{
  "num_hidden_layers": 16,
  "vocab_size": 9389,
  "weight_decay": 0.0,
  "max_grad_norm": 1.0,
  "warmup_steps": 332,
  "schedule": "wsd",
  "max_seq_len": 2048
}
MLP neurons of a small language model. Each row is named by its layer, matrix (gate and up: input weights; down: output weights) and neuron, and shows model dimensions 224-319. Each number is 128 + 32 x the weight over its row's rms, rounded and kept within 0 to 255. Numbers have three digits each. A neuron's up and down rows have the sign that makes its largest values positive.
After each neuron's rows, "raises" lists the tokens whose logits its output raises most directly, leaving later layers aside.

L13.gate952:105131163099111102124140064144117079110165115137148131104143094090176103153139075169127094121143147125110106125137135063114141092191160066146145148123159069099085159064130151148138154146134090121134142173186108146108109158127100114115195176120151152157125077066142106125112111053098092154
L13.up952:148103149120132099132132119115152111105131101086165129133147130207132144116166179094131166095112175070102166116127255138137153183106149155120158191141096183107081149087153166148146199086124162086115131174083180184112150150112162091141111097232118101141104161104149063164126165056159159139
L13.down952:118101172129135124128156135175123103149113196090069137094115094138107130130139117139154073146150065103171135107067144141080127117119134094114133140071155124134145184123158147164161144125141106155111123122065120104101126156148153150085112102136127115104104130111084114136109088110131070138
raises: " of", "ely", " Of", " scene", "ets"

L6.gate1577:157111114096109120132147134118148149106079160105162127123127097132143172159099125094155147108120133140153172102154173148132185097103120212157122134155187133149108081117136060093139119117150090145141113154097086115100184118129212101131069091128071115174126137095112111145162143143135141127
L6.up1577:130110154113128123127100163095194122152074138135147177152082149132132159087129116103195143155139114168140148123163193126124137110115157164158108130120179143160149124146200105097145131146184079100107128175092096107159179122170143114108102145088090150151113101084150086147147135138124113121
L6.down1577:114131157225125102123129123097166113175104120156127199126120167163164128000134139143187142158166115138117170085158165136122135140080179129144119126138125149165109114128181124038126134170180140090095137127093164140145183143159133104072141174157104144088104119124142128210155140146151157151
raises: ",", ".", " of", ";", " to"

L13.gate1048:109172101044133176166141111115136114121056155071151090106137113081073153169142094133101172154093135135140093100140149113111100132098060134128158203094130134164134177090086117121125110058069177108131144146174138117136137085094092159117143141034120096165119170201142170133155055149168153120
L13.up1048:081097115166100094146072149088067144127135176139119065179107111091184122112133160159167162079183137151169129137128065139092137168133146112140082145131112130165147143135057170169156074162163096111094114121134088149128142113132113141084133130134177114128148074116080134072152110114096100139
L13.down1048:189094111149136181122157126138169179136130113167099162114122095142143123198194130162105137116142130126135188112132184100119118087140125068102123142084155098128083169118105061136160123098147160118093074111080088146131154121053128121128100123149111131111209175138119073083119158136109105142
raises: "idel", "iding", "a", "ister", "iss"

L6.gate35:075128060107139140118141108079084192063105130140135159113118089111095106136123163075107168110096164121164134112147191123174124138035094165152169153086080096143125139092134124203164120151122146182109145122111106087116134079070172128172109086114097085070143144105126163166141139127110106217
L6.up35:105121084166114144164123124123079149129149138152131212123098157079092103096158161123090119140072159082180157126127167121174123107097111138103181125125106127166083164099147093188147090086136196145125135159082104151095176051139131118138095114110102113075163111142147154155137098121147128165
L6.down35:122147206195102101167133161163159097200159099156130146093121114139098126000139112205126084138136101122108148125119084169114148080134159158124084102135172133145154093165125128038065185124126117093092089156132134119106117157176127136099122220108135130146083166169148094133130133107139189014
raises: ",", " and", " (", " in", " to"

L4.gate627:246084129074137131088148107107125206126133115110146148119124135049083086160115175124192160141128090136124193129055180153130149124131108176112080139095106137127175166113136129191125125117146120107128107109116176151084124140076172059170194084115170193192158146152121153112117159162110132105
L4.up627:150067118052142136121101084120108115151088164089128167172136103064114188157112164098076131100157141148128155113093150155137092131181114135128135108134146153106179111149130183131109103112138158080160163099147110109130154141149166053121168112074113157166119119102205083152097097153114102156
L4.down627:125136120217129073088139144119188092149162122123123123108128156166135116000128127121163134138172151161062208139200114163181107158137100161172143105158149125121140124186154112000087158130151147116058089087187118182104117120097138100115135125146135118160116149159156148142101106115096101154
raises: ".", ",", " in", " (", "'"

L6.gate864:119187160037120127108097076160128192088117069107133152120098123096104132168131168119127121110087193151121146087155114106124141120148108199129088137161140122129146117106129114214129096153087143118146087115136103136201069087113186110148137161127066094202084119177110127137169119154136119189
L6.up864:111169127099121146166098117174141141098103081154153183143129159044122077130111192141161166108105145135107077107159140159151123154161099163119127094139157134162130140143192169177144085133075162134125111101120067137189072067074154115109154186135092102124112126185126128162159105141098114169
L6.down864:106122164211173138150148192114155128124145150199064175153160203112151111000111126154143089164168124166127114103133127172116122155149097075130108129095163160123193142126127151030136141133128106184098134141144088117100134148136069102110094169135150132090121170096170145149118141110094123108
raises: ",", " and", " of", ".", "'s"

L6.gate1525:087130146046182180134146037205136071112131185128136093147057134137147112132061129193108136143073125161077111147167152129104099185070070144137133151137123118141095136109089136223169147135118125113119041094093078067124110096072131199145101104093133097100151094184116151152156122131129093167
L6.up1525:106171181142163160142150084114105153165142110125153150119159090161184121097110119118098151129109177158121134152113125131146087108091090111129181155110128130170061107112129120094141140114097115125123105165127082080173108065071116174134169158075107026160159134116086139176162138094134170136
L6.down1525:075085196169214145115173119051153162124149098134105165114122121208129095000179156077137130126167150139101179187114171125167111156093152144119151166130091063110141128105139148082049138119131189076057104143085085109141131120122089124156111135130131108088124092088105119177185145122179145087
raises: " from", " (", " in", ".", " by"

L13.gate1424:128158135127130123152106086133107153079137138128097107128164122087092137132084100091125085160108103151153138108166133127093131118095125171124135114121123116119134141108096079116136109102158148096141119177137092110107166111134185088085100189095128116119120123126105121171103093121119071185
L13.up1424:122125109110120165144140091160123122164096130072098133124158151086084172143167199132126071144130152088125081127128138211105094157142085126147136166107074173134149111090101088095146131101113133124122168110152117188151125165135140171181165137132083124110114117127127119153129071082122124137
L13.down1424:166122133102191135132109166117168129118097120119089071163146132103101139139134099121090075097161146137145098121140126176133124111090120096114204109044135107125136145229145132116149087122124134096122125148113173166150085144092140138148135120091148111159097109152131099112091079094112127112
raises: " of", " Of", "ership", " depth", "lect"